Part of a small language model's weights: tied embeddings.
MLP neurons of a small language model. Each row is named by its layer, matrix (up: input weights) and neuron, and shows model dimensions 448-543. Each number is 50 + 10 x the weight over its row's rms, rounded and kept within 0 to 99.
After each neuron's rows, "fires after" lists the tokens most often just before its 100 highest values on Wikipedia text that the model never trained on.

L4.up1901:48 43 42 53 53 39 51 70 61 53 47 50 54 21 59 54 60 42 50 48 50 54 38 48 43 41 45 77 66 48 47 70 60 37 37 45 48 58 38 53 41 57 45 50 45 55 52 49 44 36 51 60 60 54 40 46 48 44 56 35 50 54 74 45 45 49 46 43 63 60 52 50 44 41 42 59 43 45 57 61 57 38 59 61 34 54 48 29 50 43 73 57 37 59 49 54
fires after: "0", "\n", "9", "2", "ought", "1"

L4.up1174:28 37 53 55 46 42 49 47 38 54 40 56 55 63 34 24 62 36 54 38 46 17 39 28 51 37 66 49 46 39 43 41 52 36 58 40 50 63 34 60 57 39 49 44 47 41 61 44 58 60 52 39 39 52 48 67 65 55 64 63 37 46 40 57 58 53 47 59 60 47 61 56 48 43 41 60 61 38 59 52 28 54 55 46 56 51 63 54 33 29 48 52 52 41 50 49
fires after: "\n", " (", "|---|---|---|---", ","

L4.up1396:48 57 43 28 58 37 36 54 70 46 59 53 46 47 54 40 47 53 45 45 45 51 41 56 50 53 49 35 42 60 50 44 51 38 54 55 49 46 35 50 42 53 55 45 56 45 40 50 49 61 46 52 61 50 39 48 53 39 44 65 41 40 47 51 57 34 46 38 65 54 37 61 47 43 50 51 72 43 46 19 46 64 71 54 51 67 39 53 36 60 38 56 65 47 62 57
fires after: " |"

L4.up930:58 60 71 41 57 49 50 52 62 61 63 59 27 53 28 50 49 55 65 37 59 44 37 71 48 47 46 29 52 46 50 41 54 33 50 44 61 72 38 72 42 63 42 47 53 40 54 63 58 38 56 68 42 37 46 68 45 39 55 62 46 55 50 38 51 58 51 54 58 48 52 54 49 56 58 55 47 69 64 15 48 52 60 55 61 35 53 32 51 52 54 53 50 53 51 48
fires after: " |", " United", "S", "),"

L4.up552:54 54 53 53 39 56 48 48 75 47 47 60 42 41 51 42 39 48 56 37 65 48 45 47 51 53 33 45 45 46 59 31 43 50 45 42 61 37 56 55 41 61 37 35 46 36 66 47 63 36 54 55 56 43 33 51 46 40 57 51 51 52 60 32 46 64 57 74 39 39 47 32 48 44 37 42 55 63 63 43 71 60 68 45 50 62 39 48 37 48 34 49 35 64 49 50
fires after: " |", " "

L4.up2353:50 54 57 42 32 51 64 60 60 31 56 69 35 42 64 53 34 57 54 54 50 40 56 45 48 43 68 52 53 40 40 33 47 52 55 47 58 59 32 46 41 34 40 59 59 47 57 62 52 24 46 66 33 45 48 62 45 61 62 39 54 56 45 55 55 58 73 27 50 49 58 61 51 75 53 51 57 52 52 39 28 66 53 36 63 66 57 48 51 57 70 52 49 41 58 48
fires after: "1", "2", " (", "/"

L4.up660:37 47 36 32 52 43 45 39 49 63 43 75 59 61 52 46 35 53 44 52 64 54 41 59 55 65 55 44 47 51 49 50 47 52 58 43 51 47 50 50 44 42 52 43 65 56 82 41 52 44 63 51 25 38 50 57 33 62 62 28 59 73 50 65 45 62 47 58 42 50 33 55 61 45 60 52 57 53 34 51 75 52 64 48 45 44 57 61 54 31 47 57 53 66 57 47
fires after: ";", " G", "9", " ", "0", " January"

L4.up1216:44 55 52 47 38 56 38 52 60 49 51 59 50 41 49 52 45 50 50 52 64 46 45 44 59 50 51 50 68 31 47 57 64 54 56 45 46 45 59 46 41 42 65 24 51 51 38 28 54 31 42 47 59 56 77 51 38 53 37 50 48 77 39 59 58 52 68 28 28 51 51 59 52 76 59 45 46 67 62 68 52 39 40 51 41 72 58 46 65 41 75 47 40 44 16 65
fires after: " ", " (", "9", "\n", "'"

L4.up1651:53 40 41 62 48 53 56 38 43 49 52 42 47 34 52 50 60 53 66 33 60 58 40 44 47 63 57 32 35 33 41 51 39 53 30 57 52 34 69 62 50 63 39 66 58 57 37 32 29 40 48 48 37 39 49 63 56 57 50 42 54 56 56 28 50 44 54 57 48 78 41 48 49 42 55 33 43 52 56 44 47 50 63 53 60 40 58 50 37 40 61 36 43 51 52 34
fires after: " |", " on", ",", "°"

L4.up578:31 67 51 61 57 39 60 58 41 68 27 57 42 47 62 49 41 53 66 47 58 42 22 52 43 58 39 53 52 51 36 42 62 57 70 49 33 63 56 67 49 37 51 36 46 53 46 42 58 32 62 43 49 43 49 50 59 61 55 60 66 58 61 33 46 54 46 52 53 34 70 49 46 65 50 50 51 35 61 45 46 48 56 51 45 37 45 52 26 41 42 45 37 60 48 53
fires after: ".", " =", ","

L4.up2550:58 55 60 26 41 43 37 50 67 55 50 63 48 63 39 34 55 51 37 39 50 45 57 52 36 66 54 51 56 58 53 52 40 50 50 49 45 64 52 45 57 55 40 32 54 41 56 47 45 46 36 56 39 44 34 77 54 41 39 51 42 40 41 46 41 66 42 33 35 46 62 52 32 50 58 56 67 41 66 53 46 44 56 36 47 48 46 45 44 45 41 43 45 55 57 50
fires after: " |", " ", " the", "-"

L4.up941:34 60 42 36 39 48 54 60 46 52 50 59 38 51 61 53 44 65 41 40 44 38 44 44 50 42 67 59 50 61 35 58 44 60 56 54 35 45 38 65 35 49 59 54 43 38 56 52 55 63 56 39 51 30 28 54 40 47 50 31 77 42 47 62 49 50 42 49 38 51 51 53 42 75 45 60 59 60 58 54 45 63 50 60 47 45 50 60 33 62 48 54 54 35 63 51
fires after: "\n", " |", "|---|---|---|---", " Succeeded"

L4.up1277:73 40 55 56 45 47 55 67 45 39 56 25 73 25 46 57 52 59 38 60 57 52 50 31 65 57 46 40 43 50 45 64 29 33 37 47 63 52 46 35 44 54 38 56 59 40 43 57 59 43 52 48 57 41 55 62 45 51 48 61 44 59 66 54 57 50 65 34 37 41 46 46 38 48 57 38 50 51 46 34 57 38 41 61 41 54 59 53 58 67 51 49 52 53 55 46
fires after: "\n", " was", " \"", " (", ".", " were"

L4.up238:35 58 38 39 72 45 55 59 44 58 52 67 38 50 53 65 56 53 53 42 54 51 42 64 39 36 47 56 52 49 50 36 39 40 48 71 44 50 62 32 41 39 41 36 39 50 63 35 33 40 62 51 47 46 53 50 41 57 51 58 54 42 57 54 71 52 49 60 57 42 42 53 36 52 28 60 49 48 61 52 56 52 53 56 48 42 65 34 59 51 51 42 57 52 51 47
fires after: " |", "0", "9", " "

L4.up2261:42 45 58 50 45 43 40 40 70 43 64 50 53 57 47 49 39 56 63 39 44 39 55 53 60 41 66 33 43 51 52 48 37 48 41 54 46 38 43 55 38 41 39 59 53 48 56 38 46 54 53 48 46 43 43 59 49 40 69 48 61 33 47 41 41 57 76 48 45 40 60 64 31 56 49 42 32 41 43 49 45 39 43 36 52 48 44 69 68 54 38 38 50 59 36 54
fires after: " in", " as", "–", " (", " In", " |"

L4.up2447:72 42 51 43 43 39 63 46 47 49 50 49 49 51 61 26 40 55 52 42 56 43 41 51 46 61 57 58 40 51 60 55 58 59 38 43 45 70 54 37 51 53 58 64 37 32 55 38 53 42 36 50 54 32 51 49 61 54 43 62 31 48 45 41 53 39 58 46 53 29 53 53 59 34 46 61 42 51 28 54 49 57 33 51 45 56 62 40 58 28 66 49 51 51 50 49
fires after: "\n"

L4.up1421:51 52 40 46 69 23 64 35 57 62 47 58 45 44 54 42 45 48 53 55 66 55 63 51 40 51 26 51 65 41 50 67 48 61 51 50 41 52 62 58 44 67 49 54 49 52 56 58 51 45 53 53 42 51 47 56 49 46 47 46 37 38 57 47 56 62 48 40 73 43 50 64 39 54 37 45 48 48 52 65 48 66 77 41 60 66 62 29 43 37 61 64 44 56 37 55
fires after: " ", "1", " (", " the"

L4.up646:56 43 47 45 42 73 44 43 60 61 41 49 44 47 37 55 68 57 55 57 57 47 56 34 50 52 53 56 51 51 50 47 37 35 35 41 55 62 41 60 31 34 66 43 59 57 38 44 50 56 54 53 55 59 57 56 59 57 56 62 57 51 36 43 44 46 39 55 45 58 47 68 69 58 57 55 58 53 45 31 46 48 50 42 40 38 48 36 51 54 51 53 54 49 43 62
fires after: ",", ":", "9", "5", "8", "3"

L4.up2321:50 45 53 49 61 52 56 61 43 59 68 40 39 49 34 36 43 52 54 41 46 58 52 49 67 61 49 51 48 61 51 32 36 34 61 34 49 58 57 45 45 53 34 50 30 63 47 46 60 46 57 59 50 50 45 62 46 60 32 43 50 54 53 57 71 51 47 52 47 57 50 64 51 56 43 69 43 48 47 39 55 52 50 42 32 51 65 41 51 39 45 52 53 54 47 58
fires after: "9", "0", " ", "1", "–", " |"

L4.up2327:36 52 61 40 49 36 41 43 58 56 48 60 43 45 54 46 49 44 55 47 49 62 67 55 45 38 58 59 52 47 59 60 69 43 62 67 52 62 53 65 49 43 38 56 46 43 48 50 43 62 79 66 60 55 55 57 57 35 61 57 54 56 51 44 59 62 48 48 48 37 56 62 36 61 65 50 44 40 33 38 62 64 42 69 46 19 44 45 57 56 45 58 40 42 52 55
fires after: " |", ","

L4.up990:51 52 44 45 47 46 43 32 50 62 71 47 44 54 63 53 49 52 37 59 36 45 58 33 46 31 50 45 68 60 55 49 29 52 46 36 42 41 69 38 66 78 51 51 64 54 49 38 37 55 50 43 51 58 46 54 39 42 55 40 40 31 54 64 40 40 50 57 43 54 40 54 37 53 57 48 49 44 72 45 44 51 52 53 65 53 72 65 56 66 48 73 41 60 55 63
fires after: " |", " the", ";"

L4.up896:36 60 47 43 64 43 54 54 44 56 56 45 58 51 56 35 51 49 48 58 50 49 64 48 45 53 40 42 41 44 47 47 63 20 53 39 63 60 49 32 48 53 44 63 53 62 58 49 52 39 57 48 44 51 53 60 60 61 41 63 44 66 31 43 71 49 48 50 40 51 42 70 40 60 48 54 68 38 60 33 52 64 54 21 48 54 35 30 37 56 52 47 39 59 43 44
fires after: "1", "2", "0", "3", "5"

L4.up1991:56 38 35 52 30 63 54 54 58 49 45 71 41 55 49 38 38 31 52 56 51 48 60 33 39 28 51 46 48 44 43 61 54 66 32 48 49 59 45 48 49 33 71 56 18 61 52 42 42 71 68 44 59 47 50 71 54 57 47 57 58 38 41 53 53 34 52 51 60 44 60 47 25 67 48 44 56 50 38 46 37 55 46 54 45 58 49 54 52 52 46 64 42 58 54 46
fires after: "1", "9", "4", "0", "8"

L4.up727:47 64 62 42 57 39 42 70 65 36 38 49 32 52 63 57 47 54 51 49 56 56 34 42 29 55 45 37 46 50 43 47 51 50 32 51 47 51 43 58 56 57 49 47 46 48 37 47 37 56 46 54 34 53 39 41 55 64 51 55 49 53 37 23 48 59 54 58 60 49 38 45 44 36 57 34 59 44 46 61 39 55 46 52 50 43 41 62 56 37 60 60 65 44 39 51
fires after: " |", "|", ":", " ", " /"

L4.up1204:51 44 56 31 35 44 60 42 43 44 45 70 30 46 53 57 52 50 57 42 59 55 45 56 67 47 46 66 57 55 52 34 29 38 60 51 47 40 74 52 47 45 47 56 57 46 55 53 23 22 39 64 39 59 55 55 48 50 23 40 48 49 56 27 59 52 50 55 48 29 57 51 45 51 30 38 58 56 45 68 63 32 58 45 62 68 63 62 64 57 56 38 51 49 47 41
fires after: " |", ",", "born", " ×", " to", " and"

L4.up1607:51 37 59 46 43 55 52 60 63 38 55 45 36 48 50 43 49 41 54 40 37 50 61 51 35 48 53 53 37 73 60 52 55 47 50 46 51 58 47 56 51 75 56 51 44 59 46 34 45 61 51 48 39 52 63 45 47 65 32 62 41 72 44 58 65 40 44 28 49 46 57 39 49 47 35 46 43 59 53 55 42 53 53 31 49 48 51 51 38 65 58 57 70 39 55 30
fires after: " |", ";"

L4.up531:37 46 49 46 54 30 55 84 73 50 63 51 46 55 41 53 48 61 40 44 50 52 45 60 43 51 58 56 56 31 45 34 61 53 62 49 49 48 44 48 44 55 34 49 38 34 49 57 57 50 65 65 59 44 38 46 50 54 54 54 48 57 50 62 41 47 46 49 50 55 55 47 60 62 43 51 35 59 73 60 59 60 62 42 46 50 61 32 21 41 69 49 42 64 50 63
fires after: "1", "0", " |", "|", "–"

L4.up870:36 55 53 40 32 55 49 51 51 61 68 54 38 64 46 45 67 38 41 46 48 56 45 46 45 58 45 45 48 59 57 30 71 42 47 45 67 63 62 46 42 44 47 42 41 48 49 49 55 59 56 46 64 40 38 53 38 57 58 34 43 56 38 42 48 53 67 50 46 50 53 52 45 62 42 36 49 41 57 53 49 55 60 74 54 47 49 47 46 52 55 47 51 48 52 35
fires after: "0", "9", " A", "–"